python train.py --n_head=6 --d_mlp=640 --norm_eps=1e-05 --tie_embeddings=true --init_std_o=0.00693 --lr_head=0.00649 --decay_fraction=0.561
MLP neurons of a small language model. Each row is named by its layer, matrix (gate and up: input weights) and neuron, and shows model dimensions 0-191. Each number is 500 + 50 x the weight over its row's rms, rounded and kept within 0 to 999. Numbers have three digits each. A neuron's up and down rows have the sign that makes its largest values positive.
After each neuron's rows, "fires on" lists the tokens most often at its 100 highest values on Wikipedia text that the model never trained on.

L10.gate60:559427484546472405485462521463438599516497425483424482500452487443460548542463493517513466523486463492457521610511468520485532495437500562379498589459458572448464590489528496426531416523553505518516450500508577574537532507551452570432475588483499561478450418543417395502536510527487442478477539573571458542423624475545464529456503524561463462488509422484482467502420485581513440600409532507486405476550660460452568504483538520596548534532473477436515587488568557502543556530461440560437557523482514499440559475499483477423427534513474467525493514447514451527468564463489581548
L10.up60:465525447402499387486423600499459519456515457468413504459421499451447550579532491510535494475413437522483529582495461563505570505572491591449461517430416536426520510519572417406552427562525503539571444492470534551531515566497472603515464566498498514541504439578436495482563451538480493464543515569511487522528633504491490458438508487536462517492473444413428499465447533509520455615397574519482499512473668481471549557521493571585520582572442459489538530424515546495518462550481403449490475463505485469421537535517475480488454463506438497478507430452537566584531544471464551530
fires on: "ou", "at", "ab", "iv", "if", "P"

L8.gate375:555480473549490434535549507512528413490448555364457486492462524443516427506597526540502500473492476528560498488496538524541395567531559501456488510535523500453533474590550508563477454508467471528507456491484450444428576446460538527482515621562494510462481557460458535554514412523564483432550478500533511623419485571423512445447446485474480525416492481473465474502501508419572471594462560447515459540544555557539429445574600544518536469538448484402478476446570569532508524510538640489529455518502433456507499560337570458539509464554592458470561563593505483514499528410557447532
L8.up375:453492435525530417470491508484460399544407454429584461559495590529438529490490535499561542520642423552565560426476464440395502573419581470568497490516552476530413538430424448513452476569544514517569498498524589469549437494441494533560523522556413574488507467549462478586494498514489367476412570480491571505501473423460484493507533540506610575589492484584515479534484454512514540465495506508576563518488534466488500576610517525572421448514493583498502467417461515496491568509503587491436513492509526468512463435413445472558452512564538470441464513465524498484418563521489476564
fires on: "1", "2", "roll", "86"

L2.gate177:458432495437483532503456468513409578513461471448552541444628507500452481501437377420537498540539482554527596532487417445439543439560467482593534476452517565553448486561488524537450561531473445542531576538420495516447453451584496538574530497522553512488443523507496476487550533619441511494560477476586581551448453404474394503481441509574509464526493506499504520541520391510476448519542462534528443401534511475480634508483484550507516505534462527434559530402518477454510582398466523436515516466569430465515462403513556461503512537401519555491527468533508416535478534506528363484
L2.up177:449471524540526424483477468514543570559398431480575551587570591527445483510454616497558515453515543472487427458494447425546560490444443518542511455445487479574597544564457445535473430585552509525482573530527543487598526482539544538502531489488426484489481511524516528475515544479432616510526446462490538508465480548517467532450500620625467546521416580508551412501521447507411368530509431524493475531422462528506523491397498535528535505508448511497483442525452460541492546501494483452455422457469412500570498434535527552551505549482452466534639488498435479506503487648454498587
fires on: " as", " – ", ", as", " On ", " on ", " with "

L5.gate507:642576493468422535541535624488475461401563615481585468420500560527535412567545532527475543485543444429449527519534491490593521464399490464541524485392454413479485498463586521480483476513533498578450479476514412517482540553538534439494432493434470530462432527510596539565530528489508471500517596499565542451454520541504471404557493491530435528529493496531450391585366408510445479505512482547494574507512493457543527536419535509475467405569500518512424517566455515486509447446586490494487503453431523541549542494504518506467513574540413549443462396470486503579484533533531494557
L5.up507:522502468554483427472470466572521623497545462530441407599498539501401545545552520516500483439544468500497468510533396456514503562484469460444569589619531441522480515498517379558537542412411446521511442459568513522424545555516427506472479478518426465484499568473464429538411538586515479565479526594513408483483465429585451501497473529415472463483545461433406570478454541514509483495521500527514504552462450529471557533493494471587524536491473466480482565457583530493430498573507439543414573475451518503557533424487538436566588566552578533395504496509534533494387559449510433532
fires on: "n", "ain", "at", "et", "ajor"

L2.gate523:486474545492516477491536423519545539516521497541519451411406405502537554451518428526451465536592507453572522467470438461529482504413503498473506474493511531504429395458458588402479556431472502509483488506441444498533515472617504436507543467374487605537445554486507503373521471490525499481540531566509557465471446596519535571603490600516420479388570484503445405509509533541518414489488531486524579445525433529508457552533508449420549484420473407558489597579499476508495403556488526507518482451539547559478470476537456612417532552448515600528431502505495535552454511443552504497
L2.up523:408462508469495460459469448463521674507447473485499387495521461460542528496588405571479487500437522528489444525481399524545498459530456516488541536447491508509452422501468522497443562452505564579462521537525467447472478571595491510463555514385529606548404534530456432427534445490425526473544438571521499426501477410506432466563490565527447528410488579580433436525557452512508533418564500525547478465484459568573513531615492504429568487431516456471431590506483502517499485498569433558417483501550574497539431566490479445464566450492486541565502496525457570430437515460561516491
fires on: "or", " car", " Cor", " Bar", " bar", " Gar"

L5.gate349:487494492609460511439449465534435410499510495511516464521453449454433443520444567430526479555544488478498571433439479478474495533527462431534458492561483556474423470535469549506517568492516478496343558431555458454576518546472537503567463467600551495481507476448390372555468616476599423490430565411505494581442517568445458455497538378538426491539494445491569517443622458568552470430488581584499489537502461517473505470556508375500528566539520494454521451510493521503555456494553516428541524519476493539469562495548456464504482546488564504530555614458504454479457497414526515479
L5.up349:469508447525517517460445450600440480569483501515491496473529551386552532555538581509454459488534474433549541539500420562523473507512501433478515547442468584418508468534474491452523517504404466447372559430451518411566484583522468406595535490466504539493476485584521476429448489521529415518360539548548522569521459515519444440553560456501469526516518413454506508405562516615478458426480504467481552523493407526598429507541546356455469513563461515509469493560505477465473528581550573553507513518519514590537407484520437515511575548410615478497453487494443492469523527458500536483
fires on: " ad", " per", "oll", " In the", " in the", "s in the"

L3.gate359:417456483466472555502413553567570487555437607526531543497420438558480494539553478515455554488487496581503473452523442551536526566476425427528494421548460528524485622511415554478547507545439497559422517568517576397478465501448538522443472460544450399486510424511505453453460580521499504475520412433499395472515434454466575542561486588543537506518399452509521571447540566529507479568495506568453535542523438511592556465435585439495589563529475516537483521475474574505455572494609462514506464604437551469483391489538486553498444512432521508469477508516487524486448420570504567548
L3.up359:546529520468559506536401636507460452459495481432536462555593507602460519446421556467415576504531509483472499467474471568506474554528486381599541467421444495550512456505470548555468472502437542537547589478464520415499600521559427452529486480455595513388573513481416469500468454498539550523444487592487474509507404453469558544408433518554449493549594444538454504451531522447487417524547479573536481507551461521535497406493507405506485580462438590450445505457494536501467568492561475502497448539467492564508481463501559540522481443526595520518449455469442506421468439394490554452
fires on: " training", " gradu", " past", " text", " test", " class"

L8.gate470:507365501490412434572499476522460506499428550485558498503501506566503514481468594441443506505570498535570575500470457446415488463494532483438486494461498458461526505474487553513503488560467529495511432577484425463552529520638554457507446465602492504504511524402524394475499496503512402462459445508557480531600471507511517454430518577600515420609413495485418506471432447536563523485477559494457445492516466430457424532628461553515518564479506557436445451454476576492533532499484512598501453480523504550567666470509454458471543563460529446444468564558529456426441483475413512452
L8.up470:590432494508543513479408534405495465424491432508502491536445486530508525463579522623532529483537487471531543485476490478483391441568569497480477528516549473487562457463465437440356423502559524567547419482511531587472585505475415521507503513471513551502480476526483476513506526425520497580502463556536513499473493534510523567465535432580583467561447506517453497519477560486410456621457537450588550520439483604530567506603498472496533513405473454532483410396545536547481626560555521513491538583512476432486498612410456426452514545549524494403443551485521487577474561523477485488
fires on: "2", "ou"

L3.gate241:439477479525547466510528394511473544489471343475511512564450526559470472481478512516497498528549565539395553528507494548426654504484511483523476475487466549519504557611439502517466532430467521539485593565473471451600507497475571515556572456577521567385450471502554461480490534420464576516498433523483609514451453480446448466463550540619435480504509396497540417553555406438490394470489499495505563549547542413455439503540415491466496520524505446489545460458509465553440557505469535453448478473501506487573487533455469558524390520482560572582584521582457450489571483499519461502
L3.up241:490559447574485539543519356524452567484473393477498476605452487512516497533428477567478561579570505498500505431445478516404567387535536471538550497434431492410487544600536487464479542419512512520522546545461485381505523544500571481566557483624487571505437508544484463484499466475485497481528497566448608562492540548427450404501559520577442468501500348552477447492514461498434437515520534522552572576581490493461518504478407504509540620468515421493503449438498495466457579510495568424446520495498548507509465431505438497480471528529537526495557520533514437551504493563414485422
fires on: " as", ", as", " As", "As"

L9.gate603:534489503577468643506465550595464569510535490485517548398496556501466437500553505525385486536440535516515458458489534541397474504467487483532561486488522420547558498558566565528504469556487522584494449520436448548520464507526474474557510526516550458440549514430506412417498468503454567595473541491522398522516431449475452512469465484416457583511427552462490540407399461470580527495465458485537474524573589461482446442501584482472479530397499448525440506534470465439541496547509459486488532482589577545433437489463436503449481497515560498513550361435571514557535494481459450327
L9.up603:499484508588563445536461674446477416469432436460538570418526398543457507463445475524540427462446499467458446440516499468531539511538477600555526529508434526531480509575472487556452473498508559478506540596526569424499435509587583482606435461450579554575521504429560530502494500451497459522546512384485526469562527488478533616526521407491569571473457479479489485454492523456480489606523548532504387518579542533437429456478475433511518429541478465513620545476495482487495502421465484500538563459516493572444538513441496438484493520530512519519499499496483559540499396553511604394
fires on: "S", "===S", "==S", " res", " un", "vers"

L10.gate110:577480463452501478512485494501475410530529499520538494450606631574419470547407537568486468593531501464493429479406577505519520507501539532462517571516544468519499457521510390361490465484492516543430520510542440509520505514515532505473539499484420547417525490525451571446508449409519500443508535559534560384537603516493497532441437537376521564565490491494560369582544512531442494484529544504525496523528555524360418575502487430375470527582529536554510506519529469497482536495552493510449504636416519455519484558484495504518504489472428561514446411507517456499447476426514542535
L10.up110:520524611417550558497478524468514482514452485580475527430593564464484478416381524468505534488475525481487525535455519465563462503597477514432483537533549507600440468501528472460488578462465449557524515521534431527519505553477563515437485507514514498480473488439381453630455450481466506519487484516502540439454475526418425509444445372583566502454501462561490517581474442506418508579473416486486483554526561535575535508535588515388549567614506599540523537483519419490476540540458563582413490557547491517461513597436419478469476400528461503580467535498541413435456480521460527482
fires on: " b", "is", "b", "s", "os", "t"

L10.gate430:493383513557445533562488523563482450462478548506440571520571468480583523518554570561446436443454439412592513488513499480463537460508455446529420475477480496527472548424394421479526483505473522484557441398561456529468602499486509463491593562493396557510545404447470530503446594483472441540560434552466494518438417430513547477521510467469426540488591398562546445509525512545416425469575493582469545573459483523601458557442541512553488535416442501444534478613542477496461469526516504511498537445462465511516530459492445579446539471528633418472524529473459506505463465538451541471
L10.up430:456554531519449517514482575495542495500491520460470503490452406380538561463537517593526560371506531463508494445591391494560464480501565580376397454541513568606462491503453494514537461525549538479462580535587460473418562548578503535487554455513559640453485486501469447506443472464521412458470494500463408566563463468423428492518477573476451478510507507476474418467549546561531504549528489540518571479570479434619547480552400493434518498515483483426501497593519505440439432493582448505478504526557515529510509488558466593436572417454444509446528448491456444452502516517493479477
fires on: ".", "0", "or"

L8.gate171:495559406421467463561453558510500570443518530522444542471564572555467479451530456485539523502513467437476467422526493494462541519453471525408464434482451343509414543460581484519573546560489483481566493547553444524493587464614607401561535508551510606535437510463468430503506422520562502513507546564502422421533555600537489487461472538423512521534520477559545376548469479562468474476528529505523433442471383453517531522561450530489436537521514507521500484423466535520474493463496395541471436572491488555477516489418565457451604568475500445601496442449438456544486498549465475545
L8.up171:454445517488517551532503451551506451522529554552530428522560564460497491488472503499451555391574437429464522536522416446538480516491527498392519530483554528496539547373536486484515512482486495538551408552483532586578459410497467478580471440568554460472430448430425566435537552550431456493369459503588434537538479534440438518495486489508467510464618465518531466457449501473509503484393450564446445470479520375484457507578521433521559431594511563528493476546479545546493455467520509652479531569501558570389547518583505497443588511515473556520563473515447457540541458480471462518
fires on: "is", "et", "s", "it", "ent", "at"

L2.gate80:472541512515574513458577546507565496544495474475514504440454488411396521529442519509432587535478592519453496428500515518508535516449444493452490510440486565470482498490396542427469543543434499550431458530557520476517464451572455487549486451533555455463522506485498520452469551383547529436582362472578486501490535492566489568534455492542406548596534559543605461466499494481563489559505480551431563416393472446544568527582452414462415546458408446540470530609438489552465537484555437499509561459518556495463505583518482612489413506455432537438547547464472492578521548547527470547
L2.up80:528492404477523428462496509509501409517473503476623445446584477578621448589581528402464417569568515509499402464449530515451468506526461427482560454521512542561454577430517505505392493445491484446554494485555597509505553444556404470494434522437568548431519512541556498542578485539564544540537427505408446428503435528410567493492515502492508543458531467562453480501441525503518502456453466511528508587493494409502482465464522435485540443503506489567475443557617537476448533640522509506461447514512525526520501599470600503542435504482548461496536484464512621470522525486535545425
fires on: " training", " air", " board", " class", " Board", " business"

L8.gate581:440448605544480492399563481459596539580532507412488471504387479408543510487426518500409471497552382554469493447462484520525474523467504504474565445448493447551442540539476455483545512413397447456433461492444553565414494560562511440438457576540502529575605531535579485532480526472554431515387559530554449519517532486497560502509572425493405496504457558523552510497511594465534535568470555503549510419494538522502550410541559543599476538461590477507514404494560561538516474467490505474452517529533414481493453518445490611497460481444464546476555561491545434531463568448519537478
L8.up581:437549589524504529451502488505504423490499464459456500421522528583372495531534519474520521513403395413502464507515483547562498547485493537549458479554449483485483591472549573555525515404525583550484485465487576475526458466498545444544476447565413584487490453557501567531524416433469571551461508512481556496442516613487524516484480522565425436557616498474494526523548491503477599569509645500499418512552486435478496490522475515430391355425565463542523540500535549504405449533495387523455509560462581450494576551552511547594563435497488535462534483498470459466509514532506518459
fires on: "\n", "-", "G", "rd", "1", " No."